config.toml
n_layer = 12
d_model = 224
n_head = 10
n_kv_head = 10
head_dim = 32
d_mlp = 896
vocab_size = 2048
activation = "gelu"
norm = "layernorm"
norm_place = "pre"
norm_eps = 1e-05
positions = "learned"
qk_norm = false
attn_scale = 0.177
bias = "none"
tie_embeddings = true
parallel_block = false
init = "normal"
init_std_qkv = 0.0285
init_std_o = 0.0238
init_std_up = 0.0285
init_std_down = 0.0143
optimizer = "muon"
lr = 0.00588
lr_mult_o = 4.0
lr_mult_up = 0.645
lr_mult_down = 2.0
beta1 = 0.95
lr_head = 0.00374
grad_clip = 2.0
warmup_steps = 200
schedule = "wsd"
decay_fraction = 0.419
decay_shape = "linear"
final_lr_fraction = 0.0
batch_tokens = 32768
seq_len = 256
doc_mask = false
z_loss = 1e-05
train_tokens = 172400000
steps = 5262
dataset = "wikipedia_en"
MLP neurons of a small language model. Each row is named by its layer, matrix (up: input weights) and neuron, and shows model dimensions 32-159. Each number is 128 + 32 x the weight over its row's rms, rounded and kept within 0 to 255. Numbers have three digits each.
After each neuron's rows, "fires on" lists the tokens most often at its 100 highest values on Wikipedia text that the model never trained on. A number after a token or word is its count.

L7.up459:126095089186085132185162171076113088120094126074170196136141175122059178111114080115097176086103120104167127106049118150136113092196111106134119114154145138135144117114113129094200111147158105117081157108147108115112153111089177152164186120121126119079130100098177215095157101166155146147152145129032167122122134137112114120159141103121129119121169155098129130098146100126120198133097
fires on: "ing" 66, "king" 13, "ting" 5, "s" 4

L9.up427:089089164117154124103116110121172093092096133156079120177147161170138126036145089161134113155171188108106139192156100127107123120081055067164099120108149175146092146126147113155145131124093132145066126162140119159097105126107125106139122077131059133203114148154101089097101132145168199131124120103122149159144132119135176119111083163126128185194158139141132160149124122118130145136180
fires on: "ff" 20, "ent" 13, " she" 11, "ist" 6, " he" 5, "end" 4

L3.up637:185085146119134148128166145185087209150139131135109111160157045118131151113150130154117115135154132200133138102145164134172108133130130134052150155126119122144091121119121202159130213103076114109186094155156145094105163104128135122150168133140184217153148144097168134119107076162117144102123178113129119151147118223170045121092156133108135120163122138137100136129070123118108114099076
fires on: "-" 25, "va" 14, "vi" 14, "ar" 6, "leg" 5

L9.up553:133155099115158145104108120109153053125104165154113103168123096109127096146063140056151186116141137146103151106131134111123091134112138170089106131050128131122120089145130115081153170170145126194148193123128104133117140137130094096161137129065194174130098141122097151130089115182172098138116130122171151153114112121106088173130124172081142126119121114117146166204157119087091227158134
fires on: " |" 27, " of" 22, "s" 12, "ing" 7, "ed" 7, " /" 6

L3.up162:121125150153098098103138110106150141077123099158178086170163134151139126167143142086188121124194076186102050145128151108093124117147131194107146087195139118159130057103164054114099139017101155146022083142120144126187099121100133128134120103153149116134122127107077115114159079102160100207131112110120187127132170177137169098122096133154173102130125163134117127062161166109091126111107
fires on: ")" 24, "," 14, " |" 13, "\"" 11, "n" 5

L2.up308:185106152113096135103104093094090146116113157096161099141196071142104129087122182177160160076098119170123174174169105121148102115158144100070209116129185058118146099113204127137160188090125065175178122151126101123137097112087142160157139181078108162127131087122088119148106159116148172089112137172129097166122099157109150140083154150145081136147136107144109082127167118189095121129090
fires on: "-" 64, " ==" 23, " as" 6

L2.up660:113070192088131145135161133094076082073152134141112130198184114099074128077129144127134129140154121144108153138101186099176137102126153180126193088114117115116142125127071113124145158120150090113189122136137158080164142087183130087069145125148088105131157140111100120160174119040095133130144152126112128108119168098123098112168100184157102127149059126123097123098111140174079166157153
fires on: " can" 16, " time" 11, "ot" 9, "op" 9, "ight" 8, " may" 7

L2.up812:118167146075137158108188104124148100131107142130114072138120143128114071074123118108118118135088140109149159147104140159122183110131138149096138148083114141162135142057149103083098152187134136084097095115098057128135190139150143126145111078200109132180177112169122121147133205177060149159132135154112102191163132087122167153143103096130068146131067119126159067133082119114090110131095
fires on: " so" 22, " continu" 18, " such" 16, " role" 11, " character" 8, "mo" 8

L3.up249:170088102167128172129146157083061155175110180089117076131130134162126088126147123101139116064143136209119104083121150104155113055129150091090205136140122189099114125120129132180131162137168151141094114115143112100137064032173128135175092142107097154110065102130123165130142159129122113178087122182097152142099158099140173128072130137132115122144161138101121137105144128182118166179129
fires on: " an" 22, "-" 18, "ub" 15, "g" 10, "T" 8, "w" 6

L3.up25:164069115077171075121068107105157106142092120123147139168165182123154202127112123127109073109131138146081127127128156101133152133170149116145141131142141124114049153077078125176108109170129158145141110135110122126125153112122037151083101117122150142148045068138106158038148133166122099094104143052120075137139050154158123132132124079131120178121119120091116162107117143102113185173105
fires on: "ing" 16, "ten" 12, "ed" 10, " such" 7, "qua" 5

L3.up684:174126142143115194113126136105172140114127173085148103124153088074120066119141143117219111097083127090149122121068127109122158110162157128113200134127118117173172144143160125131137153143154050174113124131101115154140090146135158141148075143118084118093094119098089071118178127150138106107097158106142093134140137119098138139117091132135077119057127146169107116125174180111122133170082
fires on: "al" 32, "s" 25, "ed" 14, "ct" 5, "vel" 4

L3.up101:148161104101098135103120195120163153091104148103114122103094045046160082220171144150072158166137147116089128164178075140105111193135116129109166121177102072147165094110132100121147109096154119132112064138131099112136119112142102154108099104116142133145113117171150129143102135134103128118190117126097145078143071146148120105106139156112108130197130081101118121092179164128140131164178
fires on: "d" 26, "ly" 10, "id" 8, " a" 7, "ed" 5

L7.up531:101166131146149131132101127125140133136115136148123074160069115140129121151164125102153161118077172136030165115207125131091113135128121135144131160097086153123135152137147102122152190134208132098131132091143147180118124087110100163047160130096145150088132090126206135101135133121191154152146141107077133082118091116151160126165111099138142157119141126104048185082100142125164217086099
fires on: "l" 12, "ip" 9, "ta" 9, "ant" 7, "im" 7, "m" 6

L4.up853:175135142095047117151107156129122111146100071042119130095106044107163102084139183080133058130089174071138107119125103105108076142141119137180137116139102123136154113141129110084213116125153064149155140124111122106195132110146097160165152146124204074115127136132165193104146131127092153154170096151113116094140138131215143150101135089115128120135094100081107107133188129121166165162111
fires on: "d" 50, "ing" 9, "duc" 5, "form" 5, "ed" 5, "ring" 4

L4.up102:164094122118129214097084112120144142097117136144125114177147129107097143079134125130140142166074121160082119114142159160169124104131175123097109169144112085131157158107181122115123122155086104096126116158153131105158143126135166193168087152067127144129138077096119060135109178134144121113105166145105086124158077162110086089185071058128067119106090144102152111113115092099141077114058
fires on: "-" 84, "mo" 5

L2.up384:132207107085114081146184153093153132131159127075101116123128158164209067116123154143185057162142086193084148119159174147161189150140159160136117143135170117100142085165140111138145141130135115078126076112148152131136127081161102174138137125175086071144138144142183148136161103059092144100144136131144068161128091137207164131076102104102123092128116103164146069127108097097133157160147
fires on: "re" 17, "tri" 13, "c" 12, "ra" 8, "ia" 7, "la" 6

L2.up43:137137149100167083184123135135173151142144110116202142107115139187178121061143152130145099064126106169124135113112104177128139066114164161124138169103067159164139131137063106124160075156156118101099159107110076146108150177140161118082166090130136127102155093143175147117089170124204119135140167154122111137129199091115157121146108157164091175160171099136160142106155143177116080063151
fires on: " inter" 16, ":" 14, "st" 10, "ign" 9, "ph" 5, "f" 5

L9.up342:114151118122173123043112150171087131131144088145153098104085098135105197182133146050126076091162164159167138100110122143070110138131111177126152180140180124117152123098180208091111123211102087142102093111161148167064146111107110129110123158138165144145117138108155121143128117156139076147172158115144115122168090140073107085071160102134126164139112139095166103139155117117107127074170
fires on: "." 28, " |" 26, " –" 21

L7.up410:128178146165089163149127162126167151126127130091163132146146162153149128179141090148134131136145132066133168077069106108168056158100157116111138159153132169146157153112135085149140151173151123165109022134048134171102124139062102152150127164081137140129170127138096159137174080102139133129125107070158123177121217052127110080147056149161107117096125147146174148081108167134086141116115
fires on: "s" 42, "pt" 21, "ut" 6, "press" 4, "al" 4

L7.up508:099126069141141159131113109149146162125186176128071163087155135101138095161143093133122146111103136168125142124133124186165115161149147091095096110111109116094163148103131183073152134170144109157118143117098193118116082087119118127089107133167133108148069133090137081129103149184126085190119195151116072149093089109115192114123118138083145144116122088135143110152161150113068063088122
fires on: "." 12, "-" 11, "T" 10, "O" 9, "ill" 9, "S" 5

L4.up212:124114040090131126105184149142126180110177124104139159135169100116164130116157135149111184074110127116079151166180143130117154104102178109106092141096123182100142097131057089100123125087103083134100102131120137109141095124164152146138144084128126050173093135113158138097154146177096197127144071159147100135174119140175129168076115116156137113085123185100110090156153099107165116167134
fires on: "f" 28, "c" 16, "as" 7, "tri" 6

L2.up775:113086133131107124103148085124079058133157132117138064152158178135127156107119113142141111140170165136152125138143124107147110078107178231172136189110143094145128151172152081121138097186169085134137099108136152122148093000149126101171090182114120122169114147089153156122122067151099100177107218116117132113075139104158108114147108151170142086116123067129114131162137156101100106134100
fires on: " in" 38, " or" 9, "ive" 6, "able" 5, " In" 5, " can" 5

L3.up853:102100151100153120070080167148162153167166098116142160121099086155119169090135161144128084135124134159141128183173129085099135118107097144167113131136153144122162155184116108136106104183156085122140111146178129113114126107096092137163146112151154142150103144157151078156158130163098138123126144183140096162172036121124172152172132159195116121096114125177074116180085083095153092098153
fires on: "ru" 14, "an" 14, "ow" 13, "ev" 10, "and" 9, "p" 7

L9.up762:081140126169150148123190136132193168141137140134076163183137070116181103082072133084130120077117091086119109123113146100064163096118146136139110173118071130138202121112050087145138120213108145170079125117163152136063097162137089140126130132101146110131182182125154130153114114113124132177109126125155133081132185102119119120141163175113144192139126128153159109143076079176037172104134
fires on: ":" 15, " F" 9, " Cha" 9, "p" 9, "′" 8, "f" 6

L9.up426:092135123149139136144106148170150147134109044089111127032101164117162148157150151189092146147086131159099164052146098161127164114158130158145122125119160150169203132107151143075155122108110147135116119108145154125135131130062122109093146134172184123119038146130135168156137120114105148196139170130141117162209055115090140139073122176154127157176116129110157145152113124115066098083119
fires on: " |" 30, "." 23, " Ra" 6, "a" 5, "an" 5, "-" 4

L2.up64:101163100080157218128130194167142177141091124174117170148158059165126159185139080103120079111126132145147114112186160119115109158146140125148132190133159124122152093176131201169134122076117136180144113134098077102090144186130110139112155136084130135156092100139116089065136107089087099128117070101171078105137109146121100156192116105097114112065146164127114168073072107126115125144105
fires on: "mu" 16, "ran" 14, "ri" 11, "vo" 9, "ly" 9, " Bro" 7

L7.up199:158094125135147123099141123145103080114092171160143132117131083116120070157134059125106120112155163121079219116149192089128083148094098189123113171128083123099153116086167083180131126191100095146159158089137110099159132153135101117142079129088156118117039176132091122155122061082143131134096148135148161204082148108166107067185169131136183078183163096134132083161132140155129144149113
fires on: "e" 19, "it" 12, "ad" 10, "ing" 9, "cur" 8, "ed" 5

L9.up725:131143089105070118159073156146177101079057075150182139136110180145105116149096142073113120106117140135069127060150168101135113077136126138142139091169168157091157134118105166138171102158070173089098107146129086171096064130058094143097125082200147164134080125109118215100171085176165077126165107140135104146194131128119102193133192124134138103161116104126139127116092063121117106134175
fires on: " |" 84, ";" 12, "." 4

L7.up362:140145068121097124146136126116171125163145115080111146124117112183114169122182184129168176123122140110087191129094129149110097194110145115083104074123106154160175125085131039088193091178116090176107112179119100115147180097069169129187154109114119167117118101061098183099129131078143149079113100128116141062105125174141109114119122088097057175188094141082112097087211118154166126130131
fires on: "ing" 18, "y" 11, "e" 11, "s" 9, "il" 6, "ed" 6

L2.up549:152041064094201137129099128152138172153100110101109125153111136108131199084132063125121124117147123137142108127108115112051141083105118122082153111132077121159106097136154124132123173102097120134120084096167143128118143096160109059111090143133124160126121158149168112076142106066146119111136158128132067158161149134037109120145149124076094134135170085120100106097106189109136163113211
fires on: " in" 33, "en" 21, "men" 6, " run" 5, "art" 5, " by" 4

L4.up472:095096138119149170184194103145117110153071132165096153139163177141176138139151093114079143135133118107127194119167157121120127096134140168098174125092086143092165139122175090131064130145138124119133103130094111217093160143177111106130119133144133155121093139065103140122129151117206116090153104114130130150064133087047165057148178187122129118113091090086198127179119100140090134111134
fires on: "ad" 44, "it" 21, "ab" 6, "ta" 4

L3.up544:195156130112110141076086128083155166119113113113097084150125093139176150140111137173082129100173090142108108145110105152157126207178106140161107068099157177148127117102073109111144148087140148142125137016096153135113160143098105112116122170106160085119084117152156154111088163069116167139145117196065171164116123134185141134112125161137114132126078156085137118154203163147143191155138
fires on: "d" 31, "ed" 18, "ne" 13, "id" 10, " place" 5

L9.up495:121163161121115106175140174138143070115165110116121067079129097180144130114133111102159176169126132151166100136092160065116111144162151046132084138091153062114053121118170092168112108192095129157134109188137098141138064133144125110171126097114048105172130151110125104197079132161113147100129080120080157117119146141114067114146097159073097121150122149135097148183173166169109123161211
fires on: " |" 61, "\n" 10, "ist" 9, "er" 6, "end" 4

L4.up59:155134141061080163114147124127129156125084129117145148160161115104164136128143110137099095159144165141102133124165102147151164146117140194131117133125110086110172110132145103126103147137081125118117083138108110112131092124175130170094087145088110060083099115141048190102131133103072129152146144103129161151118140180143156161134085101128171166143085140088089176099115125094138127186146
fires on: "ed" 22, "ing" 11, "or" 7, "y" 6, "d" 6, "e" 5

L2.up221:165101119100069114120076084199085141102074108192111122144136135105100192125095188115107167113211140183097145194087107084169110155062088101159139113170155125188115189123146135137069116092120117143157094180111136128171140132100133118088149159110098076116196119100110169111087123131152138093100117161155178119136158090081093148167114140131151111131131141124089125075139160094133134173082
fires on: "on" 40, "ton" 7, "ham" 6, "ive" 5, "BC" 5

L4.up457:115087147103070133167120084144132135167129099125099128102177122134124113136087189135141079160098159132094165149120076132119127127113154133138080104167131092161125110123145150145138088093162161103151106122069091093165191068093140075192172067092141109191094080170113096125090168133148142201160152107138149182145097098132147101101108195153163132145109143125130161094131124092074123167149
fires on: "." 76, "app" 11, "-" 5, "ow" 4

L2.up249:120107151106113087132142090109067082117106172069076112202110135115147144115165154151120149144134164150126166125165147150146126123136164141113176144187135118130100063091125104064187175103176156152119091124145127099130134130095108126108084140185112115119152070128150160133232123067135137113151136117158116100107152103137103131148061176168132098147089132114133143119127062130075171100092
fires on: "ot" 58, " can" 13, " may" 9, " not" 7, "our" 4

L7.up123:108084135113152147182143140131121115123108178163134121100113101121072092153154106128125154083097170174128114110126162135117084080161170110191129159130069149080117060148186108117143179162095132168100150086125112146111121137091114111097085123065144116130105109103104163159139172130107115129167152131167121134152122153127116130089152110160105102177150026127155156155144103131117125053131
fires on: "y" 15, "ak" 14, "ach" 8, "ad" 6, "e" 4, "ant" 4